python train.py --n_layer=12 --head_dim=64 --norm_eps=1e-05 --rope_base=10000.0 --extras=["capped logits"] --init="trunc" --init_std_up=0.0312 --init_std_down=0.00636 --lr=0.013 --decay_shape="sqrt" --final_lr_fraction=0.0 --doc_mask=false
MLP neurons of a small language model. Each row is named by its layer, matrix (gate and up: input weights; down: output weights) and neuron, and shows model dimensions 0-191. Each number is 128 + 32 x the weight over its row's rms, rounded and kept within 0 to 255. Numbers have three digits each. A neuron's up and down rows have the sign that makes its largest values positive.
After each neuron's rows, "fires after" lists the tokens most often just before its 100 highest values on Wikipedia text that the model never trained on. A number after a token or word is its count.

L3.gate316:157112178108126121109138153175070051144129147130132163142173094107041135094150104197140145172124169133155148061147087175069118156150099132141131091123116089119153134093070105133105081145151106210174115146145192083164072048160105094121115111130142095150109160150128121151141078153147202093182174136078121150119158141133164086163091100105124132158111117072138135130105093140131074107168141110121146101153174137151142139140113114141103118131149090113165161134142066170157159082126087078164080165086153143105109213174151168158092160141155105115166138077145113143196117114083071113
L3.up316:118097158082111142124168132069126161142110119172119194099138134150078132128126132179132144203074138209128106114156122113148106150087119128139153141094138121098144096143147124145145104070113170149138207123195144089157072104191143096114091085148097106158181191126157150124110116113130134120125214121127103102152170093106101094176089079144093156130147114097147060124141135177094136154090171100149133156131128122186111082187116130138176172106115074143075117131169097095130122148112184091142081092150162176134149137138150104150164116160124146091155089124099081142103120137028195096
L3.down316:166132096088153140112121123147098086149088128075095090136133150118166112119123099084147086078183129135116115144154139129097152150126106137108059149243141094122060233098110098098154124126098140112105082093131146153065166240046171068096096167096148157105154116111121111068123101091140144087126133171160134111084111134152164190171142130093147083115139119155075124091094184118122125164109094159138129087104148164085154133129106179162096127122152196120103107121182121122105156167127131136120173099131121095093143094153151099103089126111141125123100140156127100082156131103196120132
fires after: " |" 33, " " 20, ":" 9, ")" 7, "•" 6, "," 5

L3.gate372:137184114059145092130166127124090168127207122122128119083082110135146197134085128083044116148130092102191144095144179110133174067221108137113127078170080112173143108159140144153118123085182145070140154122111096116135097151135096105126123140184122148120146086137124123108149110144108126102144122097085160182172131078112113140103158109124108099126129088140144181187169124149121108174134129078069079106087109121150135145161095172074081105117186148119112149095109085126135065125145144106066182162161161076130135152240157166145140142090100142114140096119121084163132144111109106152
L3.up372:118155140058180094137126183106171075152162065134154127156135078123127155112137134065103081143191139106121105128099157113118118151138161159130143071106131148174086132131161135139087088190132068167146157080135091150119116133159083162146177102158159164085130077122137036098175141141133108105174117140096073140194088091186140139191183090088139094150154121147119155139077141104111136135095153117151120124140038122138148085102142100098112081102154110112108114164177172114132134137177138132190173155133115134120067146161165113055146154114099114126137113070173090151088118102121084110
L3.down372:146087146120105062125151110133150108133127176178114133102169129136130085136172134132145106155107144086130130128197095171131160155128149128111146172117149134032127112113068105092095099108154143070123182179088106085138121053131181155167097118141140089103144125104129154198135230114142104119121114227117091128098178184102106076121130153134103113110128178149144117117109128143116116096199120155166148137101169123140140144093133136159154104168141102109142087136170111145109092189099132183133080137073127208147168105132146136091165122083098134177134101186143126130159092085125163086
fires after: "\n" 44, "|" 6, "°" 5

L6.gate536:115173129142083183180135103144147141090083144131116108145133149075094106104130200076071087118090152112147147121115141095104097138138182132093117084138128209108060132108123111066118110141173108174090151144173113166116102057118108078132102121097178144119109072144125168112069080127122108139103108125128107095099123121081126102075074101072087144154174081133148129129138174108119154131091122116145083109109096168105189170148192151133110128151153086130157104163125140115115157099102135055164118122160083142155145152190121146154150112159107100125085133131122144116100175162078150103
L6.up536:182148163099119135094128136126100137102125141161131148170149110141081125126108103184142110147161140131166110129079115131126091133151108091144146085105169157131084147097118085109052077171102138089136083103134173119126116164164119136179135135119146117149105164126155139189192135114078148095050104129146133070082136178135119145181108123142120155148126122146117150074149163154163156082099080114138129108131129182137133101071096108150177076109091115115122156135091115090129107094172116120172125134082129125188173163172129090083197135112145089081145144115119183156131201148120221152
L6.down536:154134147079166181136086143104164175119101117130169127171125158071079131071170150203130128117218093107122132155077137153146154101113134194133177144109140127134151133086099140106113097140140128156122101102124128128173119127117155094162099109118086141142145122136113160131136143134092111085107078158128074094128224093205191075142087117111129135069047128122128127132142149118196149128117102119131116096115190130134112175056112200155088137130117123126148118096109116139129152071100126122116126098151115131156147140177083134115140078115106139127163079120137148125092142189119148099
fires after: " \"" 19, "\n" 16, "-" 9, "==" 8, "." 6, "'" 5

L7.gate296:152160083127112091181149107180173135120128138128186183086143136193047157165130113159168169075129088161200126076128165164174088115177144131130180166148153132116157152109194071118110117097162124153125176090080104101149115096106153068118113091196131129135182168142155138114101105105128130149120117146149182102166110195149170162126152080096090131175128134159138140133113137149121131113167064101109124131073159191176141108112148103063142132115148109162100141139061136134056148181163184141093110086096127156147180111096115143167121166108126171071123124140148132142193113071107162136
L7.up296:102055147130145125180121103121124168150052148132068178209089134155092085061167127122097049118110119117163135206147145198114122140152079121154134094117130111103095173123185122110114071171146162170140167129077130161142102125126077116130127102108162156122132061118120143128138114087149089167117073209149145122120147115125091109126121092087149126160171181160111128142089113129117080099141108134064140168191126168140085173129129188108164112133131124122122135131157174120099115157110181158122156122119075134173178084129106159065134137084166149139159155082095135181146101177149139185
L7.down296:175113143122091100122126121105087123081147128144156090018141115151129117145150152139122165151156076179180149108124125160165134154088156162161088104105099113120143108126159098142138106115142137140106151092179095069116119139173161019093121107126113161162152133122146132135129145161157181064170109129133150135123128128171151130136185139115135068113105117124153129145105144118108077134105053100100102065048119177134127138100177122137059066160119127161051121107099147116125077148186138122077150134103097141123078138029151126158165118115139134072094120108116124100133131087145102107
fires after: "n" 34, " Na" 6, "en" 5, " U" 5

L7.gate387:167119145078130084114128131116118128111124160146131078079148111104057115123142178098082119164102122104116096123121124113121077141126113072128127064074151147132077127103095151124083142147145141131155150152065131109067129124126076089141107144133091086153140100174170094186157088141091170126109157129116173141127162127172136130135090136142100132138039122152132118088124118108069144133089087128133115075089183100167119176116106107126116054089154053126134095096104097147139110129097178078106111177149104110166149074173157177108109171125097159163092216147129121104070145157064144106
L7.up387:103098131105091163101103120101127135115150154171074088099140136152142100121135151130061110147151196201115087136141140090112084165088087149099088128113173131117163143101073096074099148099138124151094104105064109078153128073144135123140155061105145127134121047155113106113159097134173106156084150096096166142187119101113126153123097177153040155132145156135113101090161126142133145160195178162100138122119124106136158177163114117134149105162120111139119163068113108115118207132081159114087104154124103112138158098158081084168098095178150157145096199080156112129121122117161204133
L7.down387:128062143153171117085118099132063165119065080103136126127122120108193124134145104164130066075075109139161183074129103117151126107144124110137119159161135150120113140135169114129108102118138100127062146107072156182142118139140123112088112143083130108082118184077190141119150119064091115137137159147146125140124180116144140186140097092163196091075126078143165157114121131087106082146143131083106166099111126114148105103105169176165127150155088120145104098156106126138113240165079122188136190149145137112186099119098116131055156145081109135116176129176074153120141126151146145095
fires after: " " 21, " of" 15, " in" 12, " and" 8, " the" 5

L7.gate13:112126183133077175083156110114174158137108144159102153091167132133101055163139087105083124134119132114147141139102120101153062092149152100143104240072135097114128120151129087127144160162143118128136095091111142099112124099179129121087154115189088138143091163106141141072144090123133119136201102156129194156164195177114135127127111104136104106155157111087144074119140106153131153100181169168116156134105119077140154115127105149123084079131112147163149141076124133080193149137126156142108105141149100157169114134106120094145092106037152081113117075103249089156099135127137125097
L7.up13:066084132122159109174142064089074097114123110118089150072138086100112061183159087176127159082074141116131146141205164168135072152136220150060132183154137096113135100160128083152120102146124198105128103152107120097118176105155150105150145126128138116100103149107145099146159150087125150148078179132106121207172151110157138112113130130124083089117178097099127137094134112169156122190122111115134126168048077176140103088124105132127137105125144092110167209149137167143171149129113140104152057127208075107143166110132172130101129129145168105097145163143144081116123153117106160114
L7.down13:154098123136104167145158098116180153173113074122117183142129134104141129151213152131136132160075105188179192175146138145094124145096078124136114091127138177114121141128123099123085146084109109150146131139140181114168153053110160133160181072139123110129087122140077152121098145109065141099131137143132046079114109128083090117067135103103172128162149158092188125114077105113139135105176102175088206109086124132139101138136147193163176085134156093111124126116101117159144128199143110145147209153077173111173167079122095150178096152157159141105126133186109173171206072154094074140
fires after: " E" 26, "s" 23, " " 21, "E" 7

L3.gate611:035112105092134121127101097093113142170155170145147119069159053127113156105120127160111135132131129153133076144166211094161097101170136131072107168201182094175077134113139131080116070125139133177100088138117172124130157087134070092105120158147086072116113094070129016155077152102156144137096125105090162110174096164172110152161127077124148091125104115090069106084077114136163138095153103136120099116131160146099110119125089130143150129095124109149183107106130177157099150118107129141140112119125139149116066174077190104085148093064128174158121111163125130129112130123080128136
L3.up611:169107095133135197155126195072130155134148111158130129079092064167101145186127153157085102055115157164077156163147145135115082087165114153127122147152149099106173107118114133120141149142084147130142158144077162107081141113131156081125173141078111148122136105085143139106101177126149160129099073116124150064152149130107070139142133069121126104117135105102134089083113082114127103089099109127105160136161060134138116146083181052220084109093061170132084144137131156119145120134112114140132145091168090103113146141110172101130114100155100141156152133085166196107101127116168082127
L3.down611:207117143147157090187113136147100107094155202111087147164138158082109083122132096103173139149131163106177177061097065150143181126112139120065121101120122109079124114141124069148110175104133096092143118203150116146162140142135124126093120123181128138188125141178100159162169093118141101096109206148174130165045172132073180076125140130128113175094110145185160176167172158134112173193167134163169100121123123115153175185121148183068145150131127145154128134135093094109108185128110090167158109136102123160163100105139114169144151151145120127118124159128127094140136100173136099095
fires after: " |" 21, "-" 20, ":" 8, "|" 4, "y" 4

L6.gate287:101054098116157101106177118117158125098119134108092141144134097157134136140084094150096126130064070063152131118201118217104144154180103148127099104104148124167074164148146123110174067107209129064100124193107123157162133099174147108091106177138158155091108123088158168157106063139130140139173160188105125150142137063136100098135180163128156096088140086099102179142083164110118097140131095140166169163111183101142132140089140168165134080122092183093101105137119157070191084112153165127115164117206128128139184085161163082215167095096136111160154146123178128109147111070148122154
L6.up287:167110127090086127115111140151116075171155093137178134076170157089120119118128125105100106113084150151085144198121086108154142156110178121120143085100155189155152092174111137130179178118096153179106124096137121130142098117124146120113112103097072152135088205120140098106148105171187086123086139159188159097187144083201098146211084171091133110084160173142121173131096149130162053159158134171195060146145112095127168150129079092138090103097146191189115114187130082187116145141115089131160068121130138080174097102165173102069133099121090169135176134149164100111115086174080137096
L6.down287:038167141134195105148127143123125136078147098107151160174100069166133066154149147144183120163145197115151116148140154108086163117108058151124150171140132117118088167161130114151117043115085143110096162133091153105148142161128119100069182115112103138179181146153156125108121161119086123127126076180141173114136109216108151080103106163148069139179103094102155108169135090126122135142089123167084150119196128147167137048180150154108146179117144109116201173089131108104123109167099117151144149109089152174092151119098140211161098116108123129088072131131120087122099144072110089137
fires after: "\n" 33, " " 25

L3.gate206:139118173127133141135122053146140108148125104155097095132178113184022085136154102131138063181117150155075090085147255167171134149157135087162137135105133141138100095129138106183153188138161224086073122144123129113134148129164164065108117184128104130137128168162133115141092105223110209139100163109132060123130126090094141110108158123184113125096141166095203129090119143107127176085128122166146141124108185108118149128087095197136136139124082097149119158106167120149185123107126149111125095131109087149139152140152125109096132167065162080112126068138169095165179127138106128140
L3.up206:082062142154108127146175104109135089144136101199048138114113126166121150156122144204153061154128107089168102115052187097158121146170133122171087106130133145105160128133193097108131111103092106093165111089159109087201183138190160127070189142089132113114137123132135133162090108130069079153143109144154086114173131102080111120170135147139120098204153151158156137109164134149146110152079134164145138187122145148166121085074153145116137146107187109120168123111087127116085157101132160175097114124169124098141196124138114161114099167098126110178119131144207087187136167110148158093
L3.down206:109189153120145151077128112137105160134151176115132188122106074089106073115101088083095187135110134149139091148165161158089130146116129091151195146109155121135081096121071155139187154148157197158117147122087150109097087119176126123149098129102123143104128162152110124088137137130186142156111102177135156131114052221134166166084147162155132176098151122093100081156108191121128114147150102089092083093119172128093137142089112154167180136156045154129126133137191169114155082162124098115163098109112172157087084159122168038096114121096155092097134110078159097166148075175163123112
fires after: " " 67, "s" 6, " is" 5

L7.gate201:107159149122155138144135144153113108148099188137066074162163137117118031166155119192149127104193144132099155078116123138163099123123155109118046130128106081090123118064176147121142133146110144114133097088137069090146199097108210090156121085130092124155206165132128187182120132167080141082155079116076144142167095100159102102137134143083120177119085140152102077149123121155104071105118140133157152128187100144124130152091129126157118108087091134106081174143112143045107182182155170137113143131143080112105147101110137171073164124143113113170074142099097111179121143153124126131
L7.up201:155132147146126121134127067142185132108139108074161144127103162185117109140131099079121144120066142128132139100119114101154116168169148163114093054119109094129128066094062021116088107133167122125097156177139078152173158161166087114135098100182195096082224100152106101095180166165096130114197105114151140159102124149107163080142121142169070130131159148137122136122132140126133094130191160151076143080165097111078124171122136169083062094126100131081108094104145178114136086166149174125151192158094146103120121123074139168106172142116133148091139127160110161077128118106176143133
L7.down201:089099111113135101153139119100191176137134146149112117115159145143133112103149093143174134121142147107090092194121128176124161116136145154125143092132171145136126162130104076064117149093115093168169132131169066154166144167114197132155157082047076192121173185139198128116135084125172140138202155138151138150083128097186106163099141100109196109191154135148084086113136130127155087060109180102115159085152060178134055158109073127152111129098144111131117171117141168109115171110117147135102113114075144109142138165107174107121175122108208160141097139121097150138138104134140161095
fires after: " " 25, " pro" 13, "f" 9, " con" 6

L7.gate616:106092101115089125105117127153089166058201146134161121098117134107155060124151126042087175074087146052131067124156166113124110120130148064130063089086086130177103169145103138146056106139151089148111134137097170076094124095160129149129120121171145119055173151125107092123103093141103136056136102079144141122151148164116109138109076122133094172138157154128200077151189078080115078100128082108134147132160165128124204156104129113151128101130107105156080136109117120094212090084137104126161220123131123147128109143137147104101158146138177157134126094117111151137100181157151115125
L7.up616:165117119080168153110163174100117156123126146121136152130126140132166050157112111122129098167158113170073124151035150117097124124096103079087076176084116096115106155147162096147164063146129093159110132168107099100179121106135118135162065166128137138131120173094152163171079126132197183147178197116140166143115162117125143168099096067155146116098167143153126215130130163081086107094079139104102075075180139115134113158118136177136146111133113144127027170084147125095135066132128107117140138167119115139139119064169172070159139105148118119167088139130181139124116173074104141182
L7.down616:153114145098146093085127151140113163140026132132114151149110159104168115147163119127079138172185151100121125109125138172147161153125129151134083159139150164109183126148101065108166139115080135117121154137153120128171173167156127110124126094129114147204133173105099182095127174126125117203138102178099167137126131119133151125077177084132120108107097106147055173117049173152153194108183163043154119108090155158095150139107070116157115110122167091120099123109114112116085176137090150172182156156137173116132180125132089104128117136146172107104147126155151101156141053112116122155
fires after: "\n" 29, " Republic" 9, "-" 8, "==" 5, "|" 5

L3.gate569:100110144128180095142187171161122129093155127140162114112129088053088167182103116105111097191146086098069109063126127088115096119149141134153123152167117183169167100140125105141152155101121112198115127136120126120175106147125082100111124189101109165191154091136074129094068150091132096117153155181126123100096114109120181130161170088146167116133089086140128132156107086109136079103111180060100085127128148098185105128106079156164122154101145146096076121131034152163157114159141116105137171164094138166111119130119161099119133090104148165145130093107148108134145112130113096128
L3.up569:089084188130083148162076146167100136103225152134064147187147168056116094138150150125153126153106088087151062146139190135103131122117140146124077122183109156106111109151112153121159064106116128176096166123066139095154095104128124126103099154105127105186105180192159132171110125151134171165172116066059144057135102121160100144151106141124070109118150113132108113140120171150092107125085126034163131155143157154120172175172106127111103153083207169157086163140095131130162141179168192146145115143113180173086150130126132160104091124134092084146099162065150192146075132143082068101
L3.down569:141179131099108145151125097127173125105112140065084098146100137174143152096161145123090092134179116149069154135137130145167136107126109108155175148061110070170124120136122133156099103101132091089153117057131084122167156121086112100155114169119189163160143074072117101090116140126191137155145191120133091155122128096180104064121073125187123135135123142092119154110124105101094146149192110136135155106165094082101150123157213127120142106100090121127173093167161135117125150150102113159156138069074128091146107117137105154129151183146065029096130159063157124059198113115136173110
fires after: " |" 45, "-" 27, ":" 24

L7.gate645:159148105165146133112138208121111196153070124187130154141095100145113157175147143158145111125108123058106161084141094138133156102154083142153135093124169062111152118088130131200114131131068057105152094104155058137206135101152134031143112109126142082132099149138103133134137126084125098096106083111131071070114148158104119134149163130147129167067104034150174140113148142135176135124103088066147085118091104093094086090183139133199146151138121112115137136128105145179101149157165091148111116102085117113074112132061131088144123136111119176158127078097141132144093151058075088126
L7.up645:124168135096119156134144038169115132123135131129192183134089149159061178138075157109112135171107101149125102166139089122105096124139144172094108119102143203144093076194088128082089110136134111122115104136165138121141070156150149128104084127087126134145113161217160100161139104171107143175122157179179160133102143136183145159127156158176131123137135085115158152098098097114078040108147140060074135147103135147148141163100175128112149116065119152110121080132135145184144199089113138103109137167132151098093182096117124129134160126106146108151101110074140130091077106198138145120
L7.down645:118180140176140158154131174100137195133100096110104132105142079143145172150120159149079094096108166125116160136140164171087118110190128104114173103165186123125090154104168129150130124102126178172168146133149051130095155154097134062153165063162157080102136186093152105099094160142142080126167126130076149128150133138126129120165185086177101144133124082091116140131111176104133203143133155089182096097132138125111090094158100159094106170123094158113144157122115177134116113174160105122123088133089118111109087161087119121179128155161129097087084079154083140149114186053080090170
fires after: " |" 20, "-" 14, ":" 13, "=" 5, "S" 5

L6.gate120:063179116222162140097097161157179105155136150139137136124150084058133148157128098155117106172125148079109160086090106179151126138119108162143042165080126131167105101106084112154129096192171130129157142122082158151128160107141137137134137100150151133166117184101126133157152095136131124147086084111179147154174155156123144119126121112121157161141116120104134142106127167126161085125137119104100148108096100094090157142129129121148141102053108098136145075100114189121082246120077219115152101125194120137070115087157175129087142114151100089159128159136135116128136107131079103082
L6.up120:050110186135134110088154199102090140100187125063118119155111150169101099136126133153165114137077142131182086148175169129169171134170123101108183164091111075131141143130124150070151127111088038065157116104175151175123130143128076141111146108102151096133158121147090104086146148155120139123126151095107093105106113127118148130128117136057044152151144151085141124075123124114131136158139106128117150150151107123174150134175162069161126153124081109172157121077044155175111113125102155104058141124186163157165155184150154110133102108174192085171125104172067099162162109083155167141
L6.down120:141128158215144179171123113093184117079142172122154154188126139131124155122144109140095133147095110173147141076185136096156105128104117103109094171060138103159082171141154130163122093159198119145147123125136150164217108123084126115178111111104085089089157150108184093103136132043147138148099115157091128155181154123098153130109173102124148106202161168130122137137120206116147109156139158175089147065109075108143155155148130116159136135169127141106141131128132185113129118137136096108131074132176191124113149119107156140143136119134061158188099113141129130130189151137129123094
fires after: "," 25, " T" 16, " W" 6, " in" 5, "n" 4, " of" 4

L3.gate152:121188155098114160131144095146121140180087110150127119142161181157121124187124099181149115085144139138112058103117079169171138146145129088082161087107131169151100100123096127160153118098135092116182127085088144198122135102079109122103103080107121119110125100133125132186179097135111072156112159125090122066163155145067094139089139076159094125093159117146164115078159126192131114117147149112083150122098086135052155150128102149062140142111146158097150085106077171112098152075115149176122126091110156139087143150132067155180145162118151153140123087076121121115104181099145168132
L3.up152:102166138116104232119131111102149075095145120140180174127119184134096140110108202146064139170153144125130132180134118161108137146127108130104124122151134101093074161200127145041086160095089111108127131125146135127083163069097129142161101099109165127138105092125114129141216124155188052127040124127096117098089148075127139150176189110105174132191203140116079118140121120142137120088136135144179144149067107153128128191178131169166058162175129085144180134089093151152152164130147170151106123137134102089147100101145119135112082117086142130115145106169149065126074119112093172168
L3.down152:157098060122099068119129121103148174159110142144110092124091124181158126142120044145171107133118127111170129160095144076106141127115124110173148168111090081153093103083157190155124135178164149157156150190121139087132130170086132138128171132090082080132153148104145179117081132144075182072174100183160157134130102138163129131074112116133126154132061133109115152125137129108057123139070110144106101150173151113096108125105149092137136098113109153138059151148145111140111086138115104090157155103140158132110117130143180115106154138177136134167134156102092131166191081151123058162
fires after: "," 15, "o" 10, "n" 7, "io" 6, "t" 6, "l" 6

L6.gate153:160112144142139115133082181110132094138135180140126111116102146118129120071140166143156118177146135189091111187146140099171147086083096126078116060191134086173164096109118108116102134119085150193107110105080125101186168136195099103120119082178081139138121138176166097115076088086140122145148132126146079146192132055110087132097152162139153182084108140088108114164119095076148126181054107166109114118081153164137164148086112097126171141120148085130106083141106144101107161168144174135147163158110108098087133101096121142137173123161109093095134148113134110111094082129118125117
L6.up153:059116143089120107094129110129086129101135144095113122179139119172133085100120114131103141087142070123130097186098098143134046152187082105148101173097117111147184103096129088127148162069205135117183071146119094204188170091134140190117150085111133155136220145129159149151121190165122067129155089132144137157108154215145171115098079150151098152168096204180161132138130098158099139181109147135115119153124096156155123126142176153157125131135082172122177152104162104113115138135133129147107074119129092148146163191179112162072119135110091153083132118113129134143145141087120197125
L6.down153:098133114131127141162155144097169150140108109148120182143090116076073136141130104098150122153107163187117207140236179074162164105096117113098169073127150161139113132131097153165117116158088111104147184106138078089134089104088124114108127189137100095128055081150124139157147086027113092133110148169128140121168111095143083117078219098111119115092156108063124171130099135067137115073133125121082173115101107136098179158145151094097164147090147086120117125172121117109133140125119158094118205114131130058156090050116171107124170160121141104208121114131132067112078157183090138125
fires after: " " 21, " Con" 10, ":" 9, " a" 8, " con" 4

L6.gate703:110109090047153089173092146095155139162102135099057077065140113088134157125185091131099112115157132143159130144161112099106119142146154089125138085056179168143106117153099051175123169141140157069165101164141164123155079115119165127141155159107181152139138097156152154187113142094115119100091169163153189135119118147154160147144158175081090136180169136118157108112192153159144154123089097160089213122129131128096184129114153105102120085159114143096079121129099109065118192115143152114123143064170056135154128153081130103097094163098116056088108152106111110069151117149100109124
L6.up703:132150099069119075092163104112088128132058126144129090194159129168134113063109093086113128148115150129157166112099141139129116152099077125111104123068092111172120204087106116167149129133137063142101080158137116106127090096112124068165163154132087201121085107142111109177197051125090132190092147163091140145130143163180097093098164039112087188139126122169130130098123137124156181144149100211166150086109096109116139084074117176091073096091118111156160168106108118138150150113181130137149180166168109146145147095152113110144156111149124104123126113108098125111140109155080130107
L6.down703:085098119099156105058091134102139116089132145104115095121121103058136146154114119147168070143119130160165184175158082153067131096153169159095135099128135161123149134176085084127123109121088186123089108155124147122147142143156141036099095067173156061136156075113110178079152156094135141116159159119121116180147137162135088056179124178111161129168139074111149135137200116174125128127106060175080145149113120114146159150136188110133142156172126116074097130167120193143082113138164201096128175103120070104170134097120168070122142161120115092135168156132150107130134189134058155126
fires after: " \"" 23, "\n" 22, "." 7, " W" 6, "\"" 6

L9.gate113:131142168127098141144152129125104100170230106134121128092142149105127104066078108179129167131040163127152082094114099106120101097159132101134140102146150215171173139129178160162137183093146119140146139111142182142076105148148174129156114082095157098081169147181115137176130113106133109089176111118159130085155123133145117101118161123157125157116091137084064083161215143148129079142074153177104094108106130128077139108118125159192149164124114141156125131141112125122135067099090096113170157178146159100122133142201136185158134136155155107085155151099182087131126195154107150111
L9.up113:118116173119072130167122159057101094115175145128110132104114105167128095116131117120102085141091145125138149162123063132143154095058152090143085128179098119067136172126124159165098159067116152087113129093103144171111148169124096143127092085089111106131174069133116145114151086137133152107131087136185132096135149091199109081119168114188110136155127127113104143137140143094136156047140148164162140084139105118092156142035152156163096180093128079115117175144117106106133072101112104124170126079152112105115095136119143151116118144106111141080190144136109139098077173188136170116
L9.down113:127114154139127119171132151103160147103149096108135158168124117114149131134148179162159050144178091105117063131132129100107112125101114136176171113146167139095072170081122144133106092102140117144141132172153091118169128118162148154165107148099093098099063147081110074088101147130157149195110097084069125109104174126107160147164082158122118141086103153128165131091088069102125153147154073094134194104112113102142087135072162139077123107095130126104164131164199145138101245128149141130179091053118059133121095181110103136088103144097144149159122111077045110162120090136150141132
fires after: "." 49, " " 19, "\n" 6

L7.gate186:109141117155185089145090116099155103158118167134078052071135099139144196089165165111152131118113119160178076139136142063177115087126139162089096123152065150113065132124068160114104163092108123150139129174217190158174121144101102078112106173163107099180120132098107111129074081182086235141149120155146127031114110163088148129113079095134164187153127127140111076097097161150124132136135146096167168129153132078131087134158126105194128130094131109151108127085137138076101187165181111108104160107131140125092137133148139067128140140198107109197130147086105123096086084096150170170
L7.up186:150115166131148146122086144193151090119179150151137157123144086064085115148101111074123116154065120090132112162190140137148144081197111182110116133126122111100163089086091127078151168130110095135129109155093121111108105161188146123140116085163091161098126158169107128090142134138120171123143126097106081083116123147111197171159141117109152230126116065151103133148156063118087155120106176140140185069226121166134138136067192168143113145075090161099114145127127129150111103089158156093089128158159157102139111145156088133152132120075053155131172154174119087146147152130192196095
L7.down186:101143170180072078137136088174117107109116140178174067187115124168131197081147163122119201110119127151130137135138129090081139177144108153154074094091116142117139146099123125097186123148139122149138123163141162149149140064128071141174073131147172111098092170127100110084130136151167093143109186121146159149141064100156168085139107110136112076154064102132101146128133109088127083168126142099168100147090070090153131130106099120187068127119093189185124065143152140153145175199147133142094133163084143119148122146137123097101148151145162105158152140084082177075153092161162132156
fires after: " |" 32, ";" 7, " in" 7, "," 6, " of" 6, "L" 5

L3.gate420:154117060063164129090129151128140104147152087095087158084114108101130105046129138196160122144135139144126135106161085188157050086083223152129110135151156179154077195100108148123113157138107113134165069104134114097143129119147084139104127164113142130116093170093128148139156113159106153142164096119142174195199135161110059126149132082103115111114173141090149122091161081191124152171108144084081141163167152132109117128101129158124162133123172176132143165103141153155074153162118114103160070135083076138153167105134127080113087123160068166185094150080131156142133113135138155124
L3.up420:195097108113146180107160149101043102124106079227139151128090121093116087173118144097140108081146143124080099124139120124025089135099136142120069057095126163091126119128179097128138110081148159137147121090185152101121124122056146081077116120085111187076139140106143095135152166161122125158159109125109161125118136107143119123181118110220156156117227079094111101114128118172147193096099124140083142127163128121115159144116174146171214144119158184167135125101121098135073144154136160117151124128111063139145129102115100154136172154091103101076110175113100141125118110131096136126
L3.down420:098149192132135130125143102151114104080105175120118106131153087171104138178121147121177131132159060111169091118097148154123122117195094108059091116175098117073096119151092123162173145162149117150100116170143113145135134130173133161132191162161129140119183120171108119135175118097136160119104135146120099104127130131186159137152172143109107135098104123120078153162149157102109093097077145084204143036144114147084097119133110126107125079095108101107087125150131100163132070082144096154093192161091166128115091081102126165096129104139212148112132136157149148115169187169165136085
fires after: "\n" 77, ")" 4, "y" 4

L3.gate424:124164125109086143111162108123139079160101139174126102127124166158124158096133168156109135129099132123096106082109111161162174155132119143148183133084132131045142096072161122091130109135169162142166117177133168128164069115162122092086139102223112080185136141126109076137199123082127118142201197143138127094127077149130124073079071149157151131075138137114086085095083129166182104067087116104073125123125146190132139140101190089058079162147192084061078128172156119159131063108117100099124119154149107149135156174155149103171119105114153109077130132083136154116117157129082137184
L3.up424:130134101142092113145108177105134162129109071125125090116096150099088193152162118147171146177080149146115106079143106139127125135128167152104223120093167161115117114195117132163148119108121183173126124081168140098103129049152140049083125123140137147105112162080135117166171186160135126117188173103090074093130123194107186099126099125169162146156110078100156135119130109161084172097049138063125110143114082150155143128084150135047121142119184135137097096150122114105126135173095126096161105118078141135083119155115189117157084135127078081197114143077126133114137189107097062120
L3.down424:099117186141109130132177082143109083141093161156099077119117117206135094082101135145063105125140094089074164129122124105145126218118153179117086096178133090107095122068148078127101175105117113143114088123086092132204147219147118190119171141083119119179141135131089156113094079134142133168103110153146137113115123088120090150125126096113129109050157159127104158181124107139140118145141147133151168096097164101093147148157085087117094170140102129113150130101184140165090120093174073111119147161132136171128104134161098195110147168126191150095131138129132128169086092140141204095
fires after: " |" 19, ")" 18, "s" 11, " is" 9, "|" 4

L3.gate28:095131081089170135141139154145116086106123128109069169069115155076128144157116161090113066112097168106099173168134132122143174097133114105157134136202086148062090143062168118129134110112124080155158115154160102119083155073124147150087144175139137117130074137141075091136145177106122164138106114120135094103124167082136210068126120083102148132181194142101173085159152156161147128141096188120145112126122102117117124117187139188163166077104090173137065079125052132180131120099112096128118136068155136118155139075152118132152056137106089125117155093107118147128105117089129125138
L3.up28:140113132136168107140107124121116070104148154138138137098058106114058091135125133127174101161149190098060106142083101088140130083154192135149090148139100103146051131110142140189106116156146154088187082130099114148090201082122060154184124135128091086118104164165122085143150110090080127045116089148157092170120118179138151126169075159184100119154139151136143103086066137145145116117136119096171160154126130160154080131145154165081104139086110084136145186153112144161105127088152136093105193096098138133137117144132148101114116166091135157112119127102140075119149195086145119112
L3.down28:138118069083132106121090111146159173110096128116139120181081172178181148144127114139121124094126181107176163102102181165121125143125081145121175123118109179107171115136116144111126151130155091150132135148126142098151065124129160129112141130113150141184154120157143145157121140109187117183165113031160201109198116084152170163094128113091166085142133137165113140133195115112159106136092059112091101116157142101035174086114093065164141129148142140180116042057174102105144220112113120108156144114165071139103097122097132106177162103166188148132154165171144130089180128185124089132
fires after: "\n" 31, "==" 16, "===" 10, "n" 8, "ke" 7, "-" 6